config.yaml
n_layer: 12
vocab_size: 3125
positions: "rope"
rope_base: 17800.0
rope_fraction: 0.5
lr_mult_qkv: 0.5
decay_shape: "square"
train_tokens: 1196000000
steps: 4563
dataset: "wikipedia_en"
MLP neurons of a small language model. Each row is named by its layer, matrix (up: input weights; down: output weights) and neuron, and shows model dimensions 64-127. Each number is 200 + 20 x the weight over its row's rms, rounded and kept within 0 to 999.
Before each neuron's rows, "fires on" lists the tokens most often at its 100 highest values on Wikipedia text that the model never trained on; "fires before" lists the tokens most often just after its 100 highest values on Wikipedia text that the model never trained on. A number after a token or word is its count.

fires on: "\n" 46, ";" 15, ":" 8, ")\n" 8, "-" 6
fires before: "-" 35, "|" 13, " P" 4
L7.up252,247,182,199,183,197,151,177,201,212,201,176,200,209,206,210,177,227,205,223,192,203,179,214,175,211,220,201,217,169,175,212,198,209,191,231,195,184,204,172,156,247,185,221,203,174,204,159,194,189,228,207,208,184,223,203,190,184,214,197,171,213,196,221,202
L7.down252,231,168,244,230,202,168,207,210,221,195,218,173,214,224,172,183,193,200,216,224,216,212,198,192,216,218,230,203,200,227,208,255,193,206,224,204,237,187,199,234,221,210,159,181,209,203,212,180,205,189,215,220,216,233,194,187,183,193,167,201,171,211,189,167

fires on: "," 51, " |" 20, " –" 7, " to" 7, ";" 4
fires before: " " 41, "00" 19
L2.up1183,181,233,180,193,229,195,212,183,218,215,216,216,229,183,184,195,197,197,191,214,167,211,213,203,177,177,204,193,213,210,209,192,222,203,199,196,209,175,197,189,173,163,213,196,184,180,237,148,200,203,223,191,221,185,209,191,210,208,198,194,206,195,202,180
L2.down1183,225,154,214,222,191,224,179,207,189,213,189,198,206,241,170,219,213,226,214,190,190,172,214,203,196,201,237,185,186,241,217,177,176,207,217,174,193,183,217,191,172,180,195,151,196,222,248,165,213,188,205,185,205,216,203,187,198,196,184,221,184,195,189,197

fires on: " |" 31, " sup" 13, "\n" 9, " up" 6, "ip" 5, " Sup" 5
fires before: " " 28, "-" 15, "d" 6, "erv" 5, "er" 4, "re" 4
L7.up1467,196,190,215,220,204,206,209,216,237,185,210,200,176,220,154,215,218,195,183,219,218,197,192,186,154,217,212,196,182,209,196,189,191,183,231,227,225,177,210,234,195,218,193,221,207,187,203,232,188,226,181,174,195,196,170,216,200,192,209,191,202,241,187,165
L7.down1467,231,200,245,228,213,192,214,254,200,175,226,164,184,169,195,184,231,184,232,183,220,164,191,183,171,207,204,213,185,205,196,178,186,152,173,192,188,216,217,136,214,232,204,240,192,184,213,180,183,185,198,171,213,197,156,198,184,201,174,181,179,203,219,190

fires on: " |" 19, " of" 14, " than" 13, " about" 12, ":" 10, " was" 5
fires before: " " 65, " a" 4, " $" 4
L7.up1464,192,196,230,225,237,197,157,212,181,165,203,194,180,191,190,196,187,199,179,175,232,214,209,185,215,214,185,186,179,188,225,157,236,209,195,200,158,221,239,230,198,187,207,208,203,219,204,179,186,171,152,200,190,219,203,176,195,175,202,242,194,191,197,175
L7.down1464,230,214,224,187,196,193,214,195,201,187,210,191,180,206,215,187,157,209,200,177,203,160,188,164,194,224,191,193,201,162,195,199,216,188,193,189,186,179,198,227,207,206,209,220,214,183,184,182,214,183,200,190,201,182,193,227,180,204,192,216,201,160,187,188

fires on: " |" 58, ":" 9, "|" 9, " their" 4
fires before: " " 51, " N" 5, " P" 4
L7.up353,165,240,202,231,217,194,234,199,170,226,207,181,228,168,151,217,213,206,211,239,224,225,160,199,207,182,209,180,181,214,208,165,185,261,226,213,206,178,216,228,194,179,184,208,231,190,172,228,197,218,177,174,220,196,202,220,206,231,192,184,189,168,171,213
L7.down353,214,227,183,214,179,188,201,203,166,174,185,220,189,189,216,206,183,186,202,205,204,241,220,192,191,195,214,193,221,172,213,232,234,196,173,177,207,151,214,178,184,198,214,233,197,236,197,202,225,217,183,213,204,196,221,198,210,183,167,174,204,206,238,186

fires on: " |" 84, " " 12, "0" 4
fires before: " " 23, " S" 12, " %" 12, " P" 6
L2.up555,214,210,168,146,178,202,181,195,153,216,186,213,223,180,186,169,229,174,181,221,201,183,198,236,196,197,207,214,189,218,215,186,188,235,228,204,243,193,215,199,191,223,190,207,250,218,163,199,209,187,207,165,194,253,195,223,172,163,228,177,195,203,207,198
L2.down555,223,194,210,235,223,194,207,214,203,188,221,177,172,219,214,212,171,243,219,203,218,211,201,165,180,218,235,215,225,176,195,199,175,188,186,229,232,181,233,174,183,168,188,191,194,184,205,200,184,209,187,207,220,193,227,227,231,233,208,187,198,204,205,163

fires on: "\n" 28, " gl" 11, "ll" 10, " long" 9, " all" 8, "all" 7
fires before: "-" 37, "ino" 7, "ob" 5, "est" 4
L6.up1078,204,209,210,205,188,195,179,172,217,183,212,193,183,206,165,187,186,210,190,235,203,204,219,194,163,213,177,194,198,187,215,180,191,198,197,218,203,203,156,207,198,217,178,231,217,205,183,185,205,217,210,165,183,192,236,220,181,202,216,171,214,192,201,182
L6.down1078,200,231,224,175,186,173,208,230,189,175,194,199,179,196,208,188,174,207,196,175,197,198,180,196,196,195,190,223,214,176,171,191,181,207,191,224,204,179,185,190,243,193,187,205,189,213,235,164,198,208,203,206,191,187,189,207,168,203,218,173,191,174,222,189

fires on: "," 84, ")," 5
fires before: " " 70, " a" 9
L6.up1310,197,198,210,224,182,210,178,208,224,189,195,192,218,198,178,213,188,216,221,216,210,220,214,195,183,219,219,177,192,180,190,187,213,174,242,215,187,203,166,209,207,173,220,211,211,194,217,202,139,207,205,162,186,174,210,215,243,195,243,198,190,221,235,219
L6.down1310,198,217,223,210,197,224,174,220,198,178,245,196,248,198,213,182,226,199,212,208,198,220,207,190,203,189,202,175,201,196,215,197,196,178,212,219,223,156,211,171,191,169,199,213,220,181,176,201,185,216,203,174,217,229,202,199,223,175,207,217,172,198,193,199

fires on: " " 57, "ab" 8, " z" 5, "id" 4
fires before: "19" 45, "20" 8, "ad" 4
L6.up496,222,206,180,210,193,222,141,212,203,199,226,192,195,220,241,232,205,166,206,216,190,222,229,210,187,191,245,174,193,221,190,182,218,200,208,207,201,213,187,208,229,171,180,187,193,209,205,180,217,215,203,217,218,189,211,220,197,211,148,222,206,218,188,190
L6.down496,209,231,185,200,195,223,156,183,216,193,212,217,225,224,244,178,245,212,202,201,196,214,191,246,194,218,186,207,233,187,210,187,200,210,170,176,183,196,198,196,174,191,155,215,202,205,185,179,162,174,162,199,213,208,188,197,189,177,187,203,207,220,186,219

fires on: "\n" 57, ")\n" 11
fires before: "-" 72, "," 4
L7.up1030,167,216,183,215,201,200,234,209,179,191,167,205,175,215,200,206,197,206,182,167,180,247,183,208,182,239,191,158,202,224,197,205,184,182,199,229,199,199,199,174,218,191,195,188,184,205,199,155,179,221,178,159,202,226,160,180,211,198,182,231,209,178,200,193
L7.down1030,181,172,191,205,181,201,210,215,202,218,219,187,202,210,181,205,196,213,209,214,180,181,161,184,221,212,185,190,198,182,200,187,228,221,192,207,186,216,229,200,201,190,211,158,178,237,221,211,194,177,227,177,189,195,158,195,191,208,206,214,196,221,202,203

fires on: "born" 25, " |" 23, ":" 14, " c" 10, "." 6, " born" 5
fires before: " " 57, "." 10, " in" 4, " by" 4
L7.up906,201,199,222,193,196,184,205,191,199,168,201,206,175,212,195,188,188,201,230,211,174,230,221,180,155,216,196,230,201,218,191,185,226,220,195,200,206,174,183,193,255,218,231,205,210,227,185,204,182,181,201,213,178,187,202,180,217,235,222,208,229,209,203,184
L7.down906,218,176,202,178,184,189,182,231,182,178,205,182,199,204,231,204,211,211,195,225,222,199,187,221,214,202,201,224,198,212,179,205,198,194,199,216,204,162,222,187,233,207,177,191,241,194,204,220,179,233,188,223,192,184,202,172,202,208,199,200,183,223,152,201

fires on: " that" 29, "ed" 15, "ing" 11, "," 6, "ay" 5, " said" 5
fires before: " that" 21, " the" 11, " it" 11, "," 8, " \"" 6, "ing" 4
L3.up1182,203,228,178,207,191,188,192,181,229,190,190,215,207,167,221,220,186,201,179,187,210,202,219,202,182,213,194,240,203,185,188,189,206,213,175,199,219,187,186,173,230,219,217,208,198,170,198,220,219,183,191,177,202,221,177,205,205,198,233,217,202,209,216,206
L3.down1182,199,209,187,199,236,198,175,217,212,212,233,196,188,203,224,181,166,202,189,212,188,201,200,192,235,199,189,239,226,222,183,189,135,227,180,201,226,187,188,188,234,211,216,181,224,195,175,160,193,177,206,180,175,173,201,202,222,189,204,165,190,190,195,202

fires on: " along" 20, "ording" 17, " Off" 13, "ated" 7
fires before: " to" 26, " with" 17, "ic" 10, "side" 6, "ice" 4, "ly" 4
L7.up194,193,204,206,194,167,201,222,170,172,179,209,183,188,169,202,182,208,203,260,204,212,203,198,199,215,180,201,171,206,207,192,192,231,194,222,199,195,216,225,223,193,162,194,219,205,219,198,181,185,236,207,182,223,174,220,190,204,210,204,178,145,216,216,201
L7.down194,230,213,204,225,158,193,186,204,230,187,199,216,238,200,179,181,211,183,189,220,194,206,191,178,214,210,169,189,201,164,189,219,228,171,218,211,178,236,220,188,232,209,207,233,209,209,214,226,194,242,231,172,203,215,187,207,207,183,175,204,243,200,199,214

fires on: "\n" 46, "ed" 12, ")\n" 11
fires before: "-" 60, " by" 12, " in" 4
L7.up268,210,184,193,208,195,188,220,194,205,182,210,175,205,199,144,217,180,199,185,214,222,226,189,193,211,223,162,193,173,219,221,163,208,196,197,203,216,186,216,244,223,192,207,199,203,217,268,212,202,166,218,182,201,199,195,203,180,185,193,212,181,182,215,217
L7.down268,245,184,184,187,209,189,241,206,193,204,170,168,197,201,198,221,200,165,197,212,195,162,204,194,171,219,185,158,218,191,190,203,205,197,197,191,185,216,197,200,228,208,237,227,198,191,182,209,189,200,198,224,172,197,224,226,173,201,213,230,198,216,173,214

fires on: "\n" 30, ")\n" 13, "\"\n" 9, "0" 6, "8" 6, "1" 5
fires before: "-" 82
L6.up793,216,208,222,208,211,189,168,205,225,220,179,188,219,201,212,225,210,224,197,217,198,225,180,164,192,185,190,239,176,175,215,249,178,192,214,210,191,204,201,197,183,147,189,192,190,225,219,215,209,206,202,193,219,237,223,183,196,161,162,195,158,206,213,189
L6.down793,194,203,209,218,213,192,208,235,191,204,174,163,199,231,159,205,160,204,177,200,176,180,206,200,233,210,186,201,177,190,182,225,196,202,191,218,175,209,195,208,202,171,223,182,223,218,204,223,221,220,219,176,200,198,195,181,184,200,208,170,210,209,237,168

fires on: ")," 44, " (" 23, "-" 15, "born" 11, "," 5
fires before: "born" 18, " Japanese" 16, " " 11, " Ser" 9, " a" 8
L2.up1385,224,209,202,208,233,194,188,201,222,206,208,204,190,182,185,195,192,226,192,225,170,217,197,183,199,192,213,169,228,221,205,184,188,184,246,166,158,197,193,231,155,189,188,166,194,223,198,197,170,209,185,186,166,172,193,207,210,194,209,198,196,173,192,225
L2.down1385,216,199,222,162,180,191,176,224,179,177,174,172,163,201,185,186,190,211,256,237,200,195,184,243,232,181,209,191,236,166,204,215,161,224,197,189,224,172,192,196,174,199,188,256,198,223,180,194,188,218,202,198,179,206,214,213,198,166,185,191,197,197,205,212

fires on: " |" 87, ";" 4
fires before: " " 49, " W" 4
L6.up1309,169,192,187,211,213,203,195,214,221,243,226,211,226,195,208,210,208,205,165,200,172,198,207,194,178,188,212,203,221,204,203,172,230,184,211,212,185,190,200,211,167,207,197,201,155,205,216,234,183,192,161,175,241,216,189,176,214,188,194,203,201,229,189,157
L6.down1309,178,223,195,188,187,239,214,180,202,248,211,234,216,213,204,186,164,177,190,185,208,191,194,194,185,212,223,203,177,217,188,166,194,211,181,201,201,180,218,199,189,221,194,175,213,191,165,204,193,180,202,161,230,211,206,170,199,175,184,188,174,216,197,154

fires on: " trad" 15, "in" 13, " compet" 12, " cond" 10, "ond" 5, " add" 5
fires before: "ition" 17, "ing" 13, "itional" 10, "itions" 7, "es" 7
L7.up831,184,182,172,193,211,195,192,178,233,209,192,177,202,204,209,200,210,204,194,222,201,209,193,201,162,206,210,239,196,198,227,181,152,199,196,232,249,217,208,202,215,198,202,190,222,219,181,194,171,190,190,170,202,221,173,228,208,219,192,201,210,192,210,233
L7.down831,232,197,191,163,186,212,171,254,205,181,184,186,212,184,198,194,201,175,194,199,188,221,219,192,183,179,168,175,216,207,164,226,164,177,228,171,191,212,228,180,190,198,213,171,180,221,196,210,215,192,203,157,229,205,195,190,239,205,209,173,213,195,159,190

fires on: "==\n" 38, " ==\n" 25, " of" 11, "===\n" 7, " ===\n" 5
fires before: "The" 20, " the" 12, "===" 8, "In" 7, "M" 6
L2.up950,184,195,186,189,172,172,194,231,216,218,217,182,203,183,195,198,221,184,187,247,208,184,174,171,201,224,191,181,197,168,194,175,193,161,189,207,199,182,251,211,181,180,195,198,186,218,204,225,190,198,222,213,156,206,190,246,210,186,191,214,188,228,228,190
L2.down950,179,177,225,171,195,224,193,215,205,219,201,216,191,216,208,195,195,196,209,210,209,216,180,205,248,236,213,202,169,220,198,165,218,214,196,228,242,226,186,205,195,225,175,238,152,190,207,156,166,219,219,198,185,208,208,214,206,215,194,192,239,167,208,146

fires on: " " 26, "\n" 15, ".\n\n" 11, "1" 8, "2" 7, "0" 6
fires before: "-" 29, "|" 14, "1" 10, "==" 8, "2" 7, "0" 6
L6.up67,200,210,203,188,218,206,223,198,212,210,197,203,168,205,203,180,222,177,223,221,239,200,207,195,203,215,182,200,204,170,167,208,156,192,228,225,201,236,174,187,221,159,217,195,184,223,180,208,199,212,217,204,210,178,212,217,171,215,223,194,179,226,186,202
L6.down67,241,210,188,210,196,192,212,214,189,217,205,208,176,207,236,233,205,197,214,201,215,208,186,227,212,210,192,222,195,201,179,201,186,227,172,189,186,224,199,201,183,209,226,203,201,219,184,215,180,201,199,179,196,212,213,179,232,184,219,148,204,184,182,203

fires on: "\n" 92, ")\n" 4
fires before: "|" 44, "-" 13, "T" 9
L3.up694,208,219,238,190,205,166,155,216,197,213,199,178,179,196,179,214,218,204,184,209,175,211,204,158,196,191,206,182,199,201,194,188,208,230,205,192,162,157,187,209,267,175,185,212,184,204,193,202,213,197,222,229,220,207,230,201,176,218,195,223,192,210,186,211
L3.down694,169,200,242,217,226,196,166,184,210,203,202,216,212,200,202,207,196,161,207,208,209,171,168,184,210,163,177,227,195,167,230,238,186,219,190,199,198,214,194,213,208,185,231,213,237,184,162,207,198,192,219,180,189,188,202,211,228,174,214,198,236,174,202,177

fires on: "," 48, " and" 6, "s" 4
fires before: "," 25, " the" 23, " it" 4
L6.up696,181,221,183,161,199,211,219,202,203,174,202,205,218,210,196,201,175,189,203,227,212,221,233,199,199,224,186,223,184,172,168,191,190,204,219,214,226,247,188,220,232,195,213,201,174,167,198,218,238,214,197,161,187,192,242,251,178,201,203,196,194,176,239,193
L6.down696,207,195,205,228,183,188,174,216,184,204,212,176,194,202,213,184,191,227,189,185,171,151,217,249,218,206,227,147,208,214,201,187,210,213,175,200,205,191,217,216,220,203,223,216,237,223,172,209,201,209,219,196,199,217,212,202,196,204,189,180,199,231,211,197

fires on: "\n" 34, "p" 27
fires before: "|" 22, "-" 10, "ts" 8, "\n" 8, "ond" 6, "les" 5
L2.up184,206,199,209,192,209,198,186,171,200,210,214,171,173,193,203,207,213,184,220,235,212,219,205,189,181,235,199,165,186,183,193,207,196,203,177,179,197,183,178,173,177,190,194,196,246,200,174,220,219,186,171,225,172,205,179,240,217,207,188,203,227,208,199,207
L2.down184,223,196,196,210,217,202,213,217,198,232,194,185,241,180,196,222,198,204,211,170,203,213,222,197,195,186,206,223,218,208,231,223,191,201,222,187,177,193,180,188,211,185,188,214,221,151,218,222,229,200,189,184,180,218,221,214,179,207,163,202,225,206,206,196

fires on: " |" 28, " " 12, " Candidate" 11, " |\n" 7, " Location" 5, " Album" 4
fires before: " |" 41, " Candidate" 10, " Votes" 4
L2.up1420,192,195,203,165,162,168,203,209,223,202,183,201,244,183,155,193,191,191,188,192,211,193,189,203,216,186,230,192,216,201,165,189,185,192,194,191,196,172,190,200,246,241,204,204,178,210,144,221,214,182,196,170,163,209,194,201,209,225,199,201,199,206,190,227
L2.down1420,148,216,184,205,212,217,193,163,192,207,204,195,172,214,218,212,185,182,226,217,188,236,224,223,212,193,190,181,183,208,189,204,194,203,209,193,225,228,207,233,200,193,233,184,168,233,212,204,174,186,215,191,236,202,216,190,182,198,200,174,168,174,192,181

fires on: ".\n\n" 45, " k" 29, " K" 16, "k" 4
fires before: "==" 29, "ind" 6, "ing" 6, "The" 6, "ept" 4, "it" 4
L6.up900,197,204,187,223,224,159,192,196,220,201,248,225,197,234,191,216,216,217,218,237,217,208,229,233,198,169,188,170,219,216,212,183,173,173,235,199,175,204,183,181,206,179,216,202,226,201,214,194,216,204,212,191,191,207,191,217,218,225,207,211,189,216,199,204
L6.down900,206,185,216,163,215,209,147,215,229,185,203,196,218,202,223,206,185,211,184,200,218,203,194,188,216,192,225,176,218,197,200,241,194,224,146,222,182,245,231,175,200,149,172,195,180,190,174,166,190,209,209,190,225,197,219,199,221,201,196,191,173,194,177,216

fires on: " |" 36, "\n" 24, " (" 17, ":" 11, "ro" 5
fires before: " " 28, "-" 8, " Sm" 6, " L" 5, "b" 5, "|" 4
L2.up1158,197,208,209,194,217,196,232,181,221,163,226,198,187,197,256,218,218,148,217,166,218,232,191,204,202,204,193,220,181,210,213,195,206,206,195,188,202,182,185,216,169,214,210,197,193,228,200,186,162,242,201,188,212,213,219,194,226,204,170,196,201,192,180,219
L2.down1158,207,212,190,179,178,185,167,208,220,221,210,196,195,184,207,222,182,216,178,267,180,212,259,236,179,185,168,224,233,190,225,197,210,185,217,231,176,184,209,201,200,240,222,197,193,167,203,188,191,202,202,169,196,232,209,181,191,172,177,181,232,179,167,211

fires on: " " 64, " ext" 8, " t" 6, "," 4, "-t" 4
fires before: "19" 50, "20" 10, " " 4
L6.up111,198,211,188,221,198,191,180,194,229,186,201,220,196,228,176,161,169,215,189,210,198,200,235,192,195,200,211,192,244,207,247,187,209,205,214,213,250,189,216,173,215,198,213,197,196,211,242,202,196,155,177,184,214,236,166,172,218,213,211,237,221,209,217,189
L6.down111,202,175,208,205,224,203,214,221,207,209,222,203,191,173,212,243,205,188,185,224,219,223,212,225,220,197,232,218,224,170,202,236,171,194,178,215,168,221,183,221,234,160,218,197,181,196,192,189,196,224,269,176,150,191,220,235,169,200,189,241,211,192,173,201

fires on: " to" 49, " –" 23, "–" 12, " and" 9
fires before: " " 54
L3.up580,203,194,199,225,177,220,210,164,204,204,209,218,206,164,164,182,204,222,221,211,190,229,211,179,215,180,242,209,160,193,210,196,184,207,239,198,171,224,202,214,178,226,203,211,159,214,187,200,173,208,146,158,218,209,218,186,230,225,168,200,232,202,218,196
L3.down580,185,211,170,188,202,192,216,180,173,192,123,192,187,200,187,190,203,185,193,190,175,239,184,204,207,193,199,180,201,227,212,204,163,205,241,237,201,195,210,175,198,196,222,204,202,153,195,176,218,211,196,211,203,213,223,228,209,167,198,199,202,211,214,216

fires on: "ed" 12, " by" 11, " of" 9, " Country" 8, " Preceded" 6, "l" 5
fires before: ":" 43, " by" 15, " of" 5, "anguage" 4
L2.up1400,187,199,191,203,195,195,200,217,189,194,185,212,230,199,185,205,176,203,196,203,227,204,156,180,208,226,206,171,211,182,209,208,187,177,202,226,167,153,241,184,204,210,184,209,176,177,217,167,239,187,177,199,171,211,181,217,204,221,176,182,178,200,174,178
L2.down1400,178,175,208,220,204,185,165,205,192,214,233,184,219,186,219,223,214,219,175,217,198,156,165,207,199,186,225,164,199,192,189,201,191,208,183,199,169,209,235,216,207,195,201,194,189,221,203,187,195,211,167,189,156,219,157,208,222,170,205,219,217,202,178,207

fires on: " " 93
fires before: " |" 37, "19" 11, "18" 10, ";" 9
L7.up1139,210,201,192,184,178,185,222,199,204,235,220,225,238,218,198,197,181,223,204,188,194,196,216,220,176,197,198,174,216,220,209,207,232,177,218,220,205,200,192,233,234,199,187,206,207,206,202,198,183,163,219,219,194,201,157,190,235,213,207,219,186,212,175,161
L7.down1139,214,198,168,183,187,221,207,199,203,211,190,205,182,196,223,202,169,235,173,231,202,194,196,228,196,145,182,208,197,215,163,232,195,241,186,217,216,186,211,174,249,192,216,190,199,220,171,187,214,188,209,216,176,186,198,177,202,189,207,220,186,230,203,213

fires on: "b" 15, "sk" 11, "at" 11, "k" 9, "n" 8, "on" 6
fires before: "ian" 24, "i" 12, "ia" 5, "a" 5, "," 4, ")" 4
L6.up40,171,210,224,188,207,197,179,191,171,195,187,218,171,204,229,205,205,191,185,151,184,224,217,199,189,224,196,153,185,220,212,191,202,214,214,196,197,147,192,211,199,179,176,174,252,199,201,247,206,195,225,221,228,210,190,207,177,225,165,224,231,233,221,179
L6.down40,170,211,228,197,159,173,198,219,207,208,215,212,190,219,249,150,218,208,214,180,190,195,192,208,225,222,199,212,229,188,211,219,181,236,192,239,224,211,215,193,244,195,214,204,165,204,228,206,192,212,194,200,205,189,195,234,194,222,165,208,208,201,173,192

fires on: " |" 68, "-" 9, "." 8, "|" 7
fires before: " " 48, " B" 5
L7.up1405,186,182,210,206,176,197,197,199,169,215,203,226,250,184,168,205,212,185,202,188,186,217,187,219,190,196,201,201,207,188,195,192,192,183,182,200,178,182,199,196,189,230,200,172,162,233,202,214,190,205,211,181,173,178,165,207,209,213,222,180,208,168,187,197
L7.down1405,178,178,167,205,194,221,195,204,195,208,198,241,224,236,183,200,183,217,188,188,210,236,248,205,188,208,207,217,238,221,170,188,233,195,188,189,203,192,186,199,235,201,202,212,201,165,216,178,177,208,222,183,229,193,205,198,219,204,179,211,207,156,174,167

fires on: "–" 54, " " 5, " Total" 5, "r" 4
fires before: "20" 31, "19" 26, ":" 7
L7.up1508,203,204,183,218,184,206,190,203,159,225,186,201,223,211,189,203,192,169,233,226,169,199,197,212,199,213,201,190,225,214,204,187,190,183,209,241,160,212,199,215,188,232,197,204,191,183,243,218,157,172,220,179,189,183,174,197,173,228,215,180,190,169,193,224
L7.down1508,167,186,235,226,199,183,206,185,212,223,204,201,205,211,144,239,207,193,197,172,190,169,193,221,168,186,175,210,174,222,201,224,182,192,207,226,189,257,205,213,181,217,211,235,200,197,183,153,191,200,206,212,201,164,192,195,225,209,187,210,231,198,145,203

fires on: " |" 31, " " 22, "20" 10, " −" 4
fires before: " " 35, "20" 16, "19" 9, " |" 6, " |\n" 5, "ens" 4
L3.up256,201,190,214,168,205,216,220,173,180,183,227,190,245,178,210,201,215,209,234,221,195,185,201,188,205,198,171,207,202,222,233,196,211,214,204,204,185,168,227,198,198,229,206,220,211,189,202,190,193,198,189,149,199,250,190,210,186,191,248,195,210,220,202,204
L3.down256,224,216,225,197,169,199,200,199,197,182,209,148,209,192,173,208,204,240,208,215,220,215,203,180,220,227,196,211,221,226,222,220,188,199,193,213,223,171,183,202,217,213,189,199,212,204,204,186,185,202,183,214,164,169,221,207,188,204,191,147,202,216,199,177

fires on: " found" 14, "ed" 11, "ing" 9, " show" 8, " find" 6, "al" 5
fires before: " that" 21, " the" 11, "ed" 10, " to" 6, "s" 4
L2.up1498,191,180,213,236,185,166,182,184,251,201,178,172,204,157,218,198,203,194,164,217,188,187,203,217,225,204,213,194,171,211,208,216,185,193,187,192,201,186,193,176,228,178,212,207,184,200,185,181,199,213,161,205,203,193,182,179,167,186,221,203,224,161,188,233
L2.down1498,199,210,207,193,209,193,221,188,191,202,208,214,182,215,238,190,217,231,190,203,232,196,194,244,195,216,201,222,186,238,170,187,159,160,193,186,157,208,199,206,169,225,219,191,194,177,253,223,208,213,204,217,180,248,218,225,211,176,154,200,171,199,190,180

fires on: " |" 69, ";" 19, " " 9
fires before: " " 53, " |" 7
L2.up1066,186,187,186,199,222,193,197,213,200,175,199,230,174,206,180,209,177,200,178,208,192,204,179,200,198,166,175,236,195,200,197,163,194,228,179,222,185,234,196,199,244,201,201,189,217,216,196,224,179,198,193,189,185,184,184,198,187,215,212,216,211,221,194,212
L2.down1066,176,193,218,218,198,189,216,180,180,202,183,177,218,228,221,180,194,181,195,184,170,215,159,201,217,184,175,192,193,178,181,206,177,196,210,175,189,205,167,195,191,220,154,204,198,228,211,222,237,206,199,208,201,208,200,189,176,187,207,184,160,210,212,156

fires on: " |" 89, " " 8
fires before: " " 69, " B" 6
L2.up1152,225,188,178,194,187,218,203,191,196,156,207,210,193,198,199,195,207,201,207,179,215,200,189,184,190,186,208,205,187,205,200,200,192,224,161,207,171,237,214,206,172,218,183,177,181,200,236,213,204,212,222,184,237,194,225,193,223,178,198,163,192,230,199,163
L2.down1152,195,187,225,216,214,229,190,187,206,176,226,216,238,189,189,172,175,196,181,246,191,248,168,188,199,195,185,214,212,146,233,206,197,210,194,203,233,173,175,251,222,193,198,167,184,195,177,222,215,184,203,212,203,211,220,217,203,196,200,205,209,217,187,196

fires on: " " 35, " |" 27, "10" 11, " found" 5
fires before: " " 24, "10" 13, "0" 11, " |" 6, " +" 4
L2.up1519,202,187,186,189,209,195,203,199,194,211,173,210,192,211,170,147,201,192,207,188,187,200,194,215,219,219,184,190,194,168,173,194,188,194,193,176,170,206,213,205,232,223,224,177,173,198,188,205,188,190,236,170,209,204,170,203,206,199,168,241,177,196,180,192
L2.down1519,220,239,209,190,186,220,220,201,216,210,227,214,203,189,164,201,203,210,184,190,170,182,258,205,195,203,166,210,174,230,156,197,183,211,184,195,195,230,172,210,192,196,191,182,203,219,202,180,220,185,191,230,209,187,189,209,189,204,184,209,193,186,185,168

fires on: ".\n\n" 92, ").\n\n" 4
fires before: "==" 29, "The" 21, "===" 8, "In" 6, "Th" 6, "A" 6
L6.up37,212,195,183,197,215,220,218,207,183,166,206,204,192,159,177,245,192,220,229,211,193,168,200,228,201,182,230,176,205,163,197,169,215,174,202,216,189,183,210,193,190,207,240,195,203,237,188,197,198,205,208,172,193,211,193,252,198,229,211,234,211,172,218,198
L6.down37,191,206,215,190,205,180,217,200,191,208,187,219,200,216,191,193,193,226,225,212,228,196,190,203,224,226,177,134,174,214,148,194,220,199,204,186,232,230,199,196,219,220,205,204,220,185,193,201,197,194,215,226,176,181,227,169,187,195,207,196,209,200,175,213

fires on: "\n" 65, ")\n" 18, ";\n" 4, "ab" 4
fires before: "-" 87
L7.up116,221,205,198,209,168,215,161,202,180,220,195,201,166,198,228,241,213,188,201,226,198,255,215,208,199,227,163,201,199,216,242,179,214,210,199,173,194,189,211,198,183,163,205,214,192,196,170,198,196,180,168,177,225,211,212,238,179,182,211,213,201,206,200,163
L7.down116,195,176,204,216,248,183,152,209,187,218,214,187,198,203,152,200,207,203,230,179,187,196,203,240,212,246,192,194,195,198,194,192,195,204,231,190,200,181,195,180,185,189,190,180,215,211,209,195,207,156,188,214,173,220,193,227,174,177,218,186,185,178,215,195